From a checkpoint of a small transformer trained on Wikipedia: 18.4M parameters.
MLP neurons of a small language model. Each row is named by its layer, matrix (gate and up: input weights; down: output weights) and neuron, and shows model dimensions 48-175. Each number is 50 + 15 x the weight over its row's rms, rounded and kept within 0 to 99. A neuron's up and down rows have the sign that makes its largest values positive.
Before each neuron's rows, "fires in" lists the words (lower case) most often at its 100 highest values on Wikipedia text that the model never trained on.

fires in: "research", "assistant", "residence", "residents", "assistants", "results"
L11.gate610:69 51 64 57 54 56 58 46 42 80 62 65 56 66 66 57 63 84 50 58 37 50 38 42 69 46 37 59 40 73 64 50 51 59 50 08 45 78 39 56 57 53 43 42 58 48 63 83 44 56 44 44 31 51 32 75 37 57 48 46 31 52 40 48 59 67 24 34 56 61 52 33 10 38 80 48 75 58 46 42 00 42 50 17 58 55 31 69 55 32 29 62 60 59 35 43 54 38 46 37 84 38 43 32 35 51 67 52 37 65 35 53 89 35 39 38 59 50 40 39 56 62 59 72 62 40 73 62
L11.up610:33 38 39 54 59 75 44 44 34 54 53 51 96 68 43 41 64 60 55 26 21 57 42 48 52 36 67 63 43 60 57 68 25 47 59 29 70 61 52 54 42 22 51 30 84 67 33 74 36 53 65 57 56 58 97 50 46 54 59 38 44 39 48 52 26 59 31 58 29 60 19 50 28 60 68 38 23 54 60 40 62 30 53 43 57 56 50 63 52 66 21 60 60 46 16 53 48 70 69 40 53 32 67 74 24 61 38 46 64 40 40 31 57 49 51 54 52 68 45 66 49 68 46 42 45 44 73 60
L11.down610:60 65 53 52 54 52 39 42 42 51 56 73 49 83 56 41 64 76 23 67 66 49 53 30 28 66 45 48 43 52 67 55 68 57 14 23 24 57 64 33 57 56 34 44 32 45 42 70 35 41 67 26 32 36 27 74 37 35 48 62 37 81 62 63 44 57 26 66 72 70 33 51 55 47 43 52 69 50 55 37 45 62 63 60 62 54 49 54 77 12 49 34 35 86 53 52 33 34 30 27 66 49 72 41 57 57 67 57 37 78 55 57 68 31 38 60 50 65 51 36 55 50 66 57 55 63 57 46

fires in: "company", "many", "such", "both", "high"
L3.gate597:49 30 39 66 51 62 45 68 34 46 49 50 34 59 40 52 67 43 44 53 38 33 48 48 49 39 40 06 79 38 54 36 71 42 40 45 51 97 52 71 33 58 19 51 74 37 27 77 56 44 63 62 62 39 67 14 44 54 57 75 51 60 34 58 58 68 32 59 57 55 52 55 45 22 74 66 50 33 45 52 71 16 33 56 75 38 70 48 29 47 60 43 54 50 49 37 48 64 35 60 48 40 49 73 54 57 70 87 29 59 36 57 43 61 56 31 41 44 31 39 48 62 48 62 99 50 51 29
L3.up597:49 43 46 43 53 56 43 66 56 66 33 57 32 57 41 28 71 53 69 39 54 28 17 42 44 43 60 30 36 49 46 40 73 37 55 48 56 67 70 52 36 46 36 38 62 32 27 43 44 57 69 54 59 33 60 02 49 58 53 70 63 38 60 67 52 71 23 68 39 33 39 18 46 29 44 70 53 30 67 38 58 39 39 55 44 43 58 38 45 39 43 35 35 44 41 41 50 53 39 46 40 48 50 61 58 42 90 89 25 07 26 43 33 72 63 35 57 41 40 86 66 63 15 53 66 61 58 32
L3.down597:46 63 50 23 33 58 39 53 62 52 29 67 39 54 42 35 61 52 47 55 47 67 54 37 28 50 18 53 62 27 60 52 48 22 73 52 37 19 34 18 61 56 60 58 18 70 54 55 31 51 30 55 39 45 00 55 51 25 61 54 62 57 73 37 46 29 53 47 39 68 55 66 23 50 49 33 60 22 61 54 47 66 50 42 42 44 67 28 53 48 55 52 45 67 37 65 54 47 46 43 70 64 49 25 57 54 21 66 56 75 64 51 55 49 57 36 47 34 52 52 76 47 78 41 28 53 27 64

fires in: "an", "announced", "any"
L13.gate353:52 69 52 28 74 51 54 57 34 41 29 37 55 58 73 47 41 39 10 34 68 53 45 70 35 30 63 43 41 44 23 73 57 42 68 81 42 53 73 32 59 44 59 52 54 35 53 42 67 15 50 29 80 41 68 55 46 40 37 60 46 61 62 73 34 70 51 73 42 39 62 71 57 40 55 50 45 27 33 50 59 49 48 13 84 44 50 50 48 28 08 37 42 63 36 66 41 55 55 72 44 65 76 69 53 63 54 60 42 43 70 33 51 63 55 47 71 65 53 40 47 46 34 64 67 43 57 46
L13.up353:54 40 26 27 46 27 60 46 28 53 64 35 59 37 47 46 67 43 55 67 28 81 61 65 28 51 75 42 80 63 27 80 54 51 82 64 41 30 62 49 56 44 50 26 29 54 55 55 30 60 42 28 56 56 79 55 73 44 46 46 64 48 45 52 61 46 46 54 67 64 52 56 46 79 42 50 58 50 35 39 46 44 48 35 76 57 41 36 39 75 19 57 79 59 64 67 47 31 60 37 46 77 50 63 70 40 47 64 50 36 43 45 57 56 49 06 49 57 46 51 57 34 45 38 57 58 67 69
L13.down353:41 65 61 21 45 26 36 72 26 62 56 49 54 50 39 54 47 50 53 74 42 61 62 51 32 40 59 51 74 45 28 54 72 70 49 67 35 48 63 60 44 43 58 68 34 24 56 31 26 61 30 26 48 56 69 60 60 51 71 46 68 78 31 56 62 39 30 69 93 73 49 77 63 85 50 31 42 48 40 32 53 39 72 53 96 36 41 44 33 44 45 25 51 46 69 64 35 71 60 59 68 88 58 50 57 44 36 48 66 56 52 38 68 67 53 40 72 39 46 26 60 77 73 55 24 52 68 41

fires in: "a", "an", "or", "municipality", "and"
L13.gate748:49 59 53 45 55 49 29 69 47 47 65 57 89 38 41 69 44 54 49 53 60 74 25 50 31 35 59 31 50 40 64 33 52 60 79 70 17 77 37 60 45 63 37 62 38 46 50 47 44 47 66 22 42 52 61 34 37 56 62 38 55 51 53 27 63 28 47 71 32 45 73 57 49 49 29 54 63 49 51 25 48 46 71 38 61 69 28 41 27 55 43 64 68 05 35 58 48 23 46 57 50 66 63 59 64 59 23 32 53 70 50 57 23 67 58 43 47 51 74 98 35 50 47 45 72 83 48 42
L13.up748:54 55 44 40 79 76 28 44 47 09 61 55 49 35 52 36 47 61 43 64 64 63 58 58 53 50 37 69 49 28 31 44 30 57 60 57 46 72 31 37 70 59 44 48 74 56 59 53 61 61 64 71 32 48 60 65 32 70 49 49 67 45 32 72 37 31 43 76 71 73 36 45 42 24 74 31 63 53 59 44 63 58 26 30 56 58 34 57 63 55 27 26 46 47 65 63 47 22 40 48 69 60 73 86 27 62 39 68 49 60 46 49 68 64 49 42 74 58 55 46 54 33 46 23 38 56 26 61
L13.down748:13 68 64 40 30 54 24 52 58 30 62 43 71 70 36 58 36 43 50 45 46 50 25 68 48 61 35 38 77 30 26 52 57 62 41 53 42 58 46 61 52 53 45 43 34 44 52 72 40 62 27 37 68 44 64 26 65 71 55 63 43 60 67 42 64 27 43 53 23 46 60 59 66 47 53 50 53 55 41 39 51 04 40 50 70 45 40 42 42 35 43 68 57 12 55 58 29 48 86 57 60 32 51 44 57 56 32 36 32 54 36 17 45 50 61 33 57 78 63 60 55 75 77 36 70 77 50 66

fires in: "an", "of", "together", "was"
L11.gate114:60 10 47 30 45 61 35 47 34 27 80 40 38 56 55 67 46 45 21 54 53 41 48 34 25 61 65 29 48 55 65 50 46 32 57 58 28 60 59 32 72 36 65 74 48 62 50 67 31 57 52 37 35 62 40 29 28 91 50 35 33 62 50 46 55 34 74 71 43 35 75 49 38 52 56 43 67 26 45 38 63 26 34 40 53 50 44 41 66 69 44 36 66 63 19 45 53 29 35 75 36 40 46 49 56 36 44 35 71 41 73 49 39 51 49 15 62 39 55 70 34 78 54 31 27 42 34 48
L11.up114:49 53 66 48 68 43 34 76 31 45 66 51 49 28 76 70 33 34 62 34 60 70 30 46 38 49 44 48 53 35 35 46 54 48 69 39 47 28 37 50 64 57 48 58 38 55 71 30 36 64 38 63 34 81 39 25 35 48 39 42 82 46 30 38 46 27 37 51 63 44 26 39 37 35 47 66 33 48 63 65 45 33 36 48 85 54 38 41 67 47 33 41 73 78 58 46 37 50 36 55 61 83 40 73 39 69 52 53 58 32 36 34 63 51 72 57 73 63 51 39 76 51 72 55 48 44 47 54
L11.down114:24 68 43 44 40 44 50 65 51 46 66 33 32 43 49 55 16 71 71 45 38 52 15 52 94 53 28 50 63 55 58 60 70 50 33 49 54 44 51 51 53 24 37 58 30 44 46 41 18 34 43 33 46 42 46 31 62 59 40 57 32 40 45 29 54 16 60 18 41 64 31 62 32 46 24 45 44 51 42 45 48 49 45 52 82 36 55 65 55 31 48 37 73 49 48 67 63 46 54 37 86 50 55 48 55 40 67 30 15 38 56 34 43 29 65 54 40 74 52 42 49 61 46 63 47 56 45 33

fires in: "research", "politician", "political"
L9.gate958:28 45 51 57 49 70 46 59 35 44 57 40 72 79 76 89 55 57 55 31 62 28 72 71 25 43 26 47 65 83 55 49 79 52 88 54 34 34 50 63 74 36 44 49 62 60 40 50 43 70 24 35 45 68 51 61 32 33 73 69 56 41 54 54 46 61 45 52 78 67 29 72 44 53 51 52 73 45 64 27 23 49 37 37 47 59 43 49 52 42 51 48 51 66 16 49 33 51 58 60 80 50 44 39 46 64 51 45 23 38 89 62 38 67 56 69 61 21 23 25 48 64 70 45 63 74 65 35
L9.up958:47 37 39 65 63 68 17 60 46 74 42 13 39 43 33 70 83 58 55 37 73 45 54 53 51 40 20 36 65 51 61 52 69 44 35 42 59 37 72 56 55 65 40 68 61 66 58 44 75 40 46 56 61 41 49 78 17 43 52 57 54 55 50 73 46 53 54 61 58 46 41 36 54 65 46 37 49 59 82 50 37 48 48 42 77 47 65 56 41 58 07 59 34 59 37 54 59 37 56 63 53 67 42 53 38 70 39 55 30 12 35 53 46 48 56 25 49 45 52 40 63 34 58 20 35 61 56 40
L9.down958:66 57 65 33 57 13 48 47 46 29 45 41 68 57 54 33 72 42 54 59 50 34 21 53 39 56 51 38 54 57 59 31 54 51 60 46 44 63 50 66 26 57 62 33 81 76 46 81 54 76 41 48 34 34 23 47 70 52 58 69 51 42 14 54 43 73 52 37 49 50 31 62 78 39 59 79 52 61 47 35 22 42 31 52 27 37 26 42 99 30 48 27 53 56 31 45 45 48 65 38 68 45 38 81 50 48 71 66 45 30 36 65 75 32 47 70 44 41 48 41 33 43 53 57 51 32 46 48

fires in: "united", "5", "4", "55"
L6.gate8:53 44 40 49 62 69 73 44 47 58 61 66 50 27 73 53 28 32 51 42 66 46 56 53 62 64 38 62 34 70 43 47 50 38 50 37 66 39 39 41 32 17 36 55 46 82 35 51 47 53 47 62 25 60 55 46 66 79 61 64 59 39 48 72 55 26 46 62 52 45 52 48 54 38 62 58 60 39 57 36 44 41 47 22 58 74 45 34 64 63 43 41 59 71 42 57 54 47 47 49 22 54 29 49 40 42 58 58 37 47 11 52 63 52 99 57 41 45 46 26 53 49 82 66 60 23 64 64
L6.up8:64 49 62 63 77 41 66 58 55 54 46 44 54 28 67 65 49 47 41 56 46 55 57 59 62 66 63 61 47 82 25 53 31 32 54 75 87 54 63 26 42 52 60 74 48 62 30 67 43 67 42 46 32 73 54 42 43 51 74 48 46 48 55 67 35 32 78 58 18 60 29 49 63 40 55 48 61 42 52 60 66 83 81 42 73 50 56 31 72 32 66 62 46 79 71 21 71 39 58 50 46 34 80 48 72 40 50 54 42 30 46 50 41 43 61 45 88 44 57 73 42 23 79 68 51 47 34 75
L6.down8:67 32 70 34 49 46 37 46 24 69 51 97 56 53 60 45 59 43 45 55 60 44 60 25 58 50 72 41 52 68 60 69 50 85 61 76 56 54 45 45 44 66 39 60 72 77 57 48 35 71 41 52 11 72 66 36 58 46 31 56 41 34 43 54 33 27 49 47 58 37 52 52 48 50 61 64 52 59 71 46 51 60 52 78 55 94 21 28 43 42 47 73 65 48 26 58 31 33 47 62 64 37 36 67 38 49 31 59 21 60 48 81 49 47 83 59 58 52 52 41 79 34 68 31 65 63 52 59

fires in: "an", "any", "another"
L13.gate24:60 58 51 38 54 46 44 58 16 30 43 35 50 27 57 59 27 51 46 55 59 47 43 50 38 46 37 68 64 48 31 59 66 35 68 72 44 59 72 61 51 39 64 52 32 43 36 64 63 32 46 41 65 47 64 53 34 41 55 34 48 69 64 56 55 31 13 83 27 21 59 68 53 55 40 61 54 39 58 83 30 64 51 54 53 25 21 42 32 59 62 42 46 57 48 56 52 27 45 42 50 66 62 49 53 57 46 42 49 57 66 73 53 50 67 65 74 54 42 26 22 38 76 45 45 56 49 29
L13.up24:48 22 77 24 59 64 34 83 22 63 53 42 76 28 56 49 67 45 44 65 54 70 64 12 40 41 21 67 70 32 57 97 59 40 53 71 56 72 41 32 41 48 47 75 52 42 71 53 48 61 48 64 57 43 61 43 52 60 41 29 59 71 34 60 41 55 56 64 69 36 33 51 40 37 54 69 51 33 56 54 52 36 44 49 52 84 59 43 50 51 66 52 48 74 59 33 53 57 63 58 53 55 57 65 70 64 52 43 71 51 24 59 50 54 46 50 49 59 54 73 40 65 39 54 49 64 48 51
L13.down24:72 51 71 44 58 37 32 72 61 63 58 48 40 47 58 64 44 69 45 53 40 57 40 76 51 60 27 82 57 37 25 53 50 63 81 65 61 51 39 57 43 35 52 56 33 30 69 54 35 40 37 69 59 41 69 14 65 68 34 55 49 68 57 79 32 28 26 72 56 54 49 77 43 71 33 67 54 40 34 58 67 47 74 14 63 23 55 32 51 50 39 33 66 40 50 54 39 34 55 55 58 38 37 53 38 30 46 54 70 34 05 56 43 48 34 27 45 73 28 41 18 40 73 50 29 60 55 53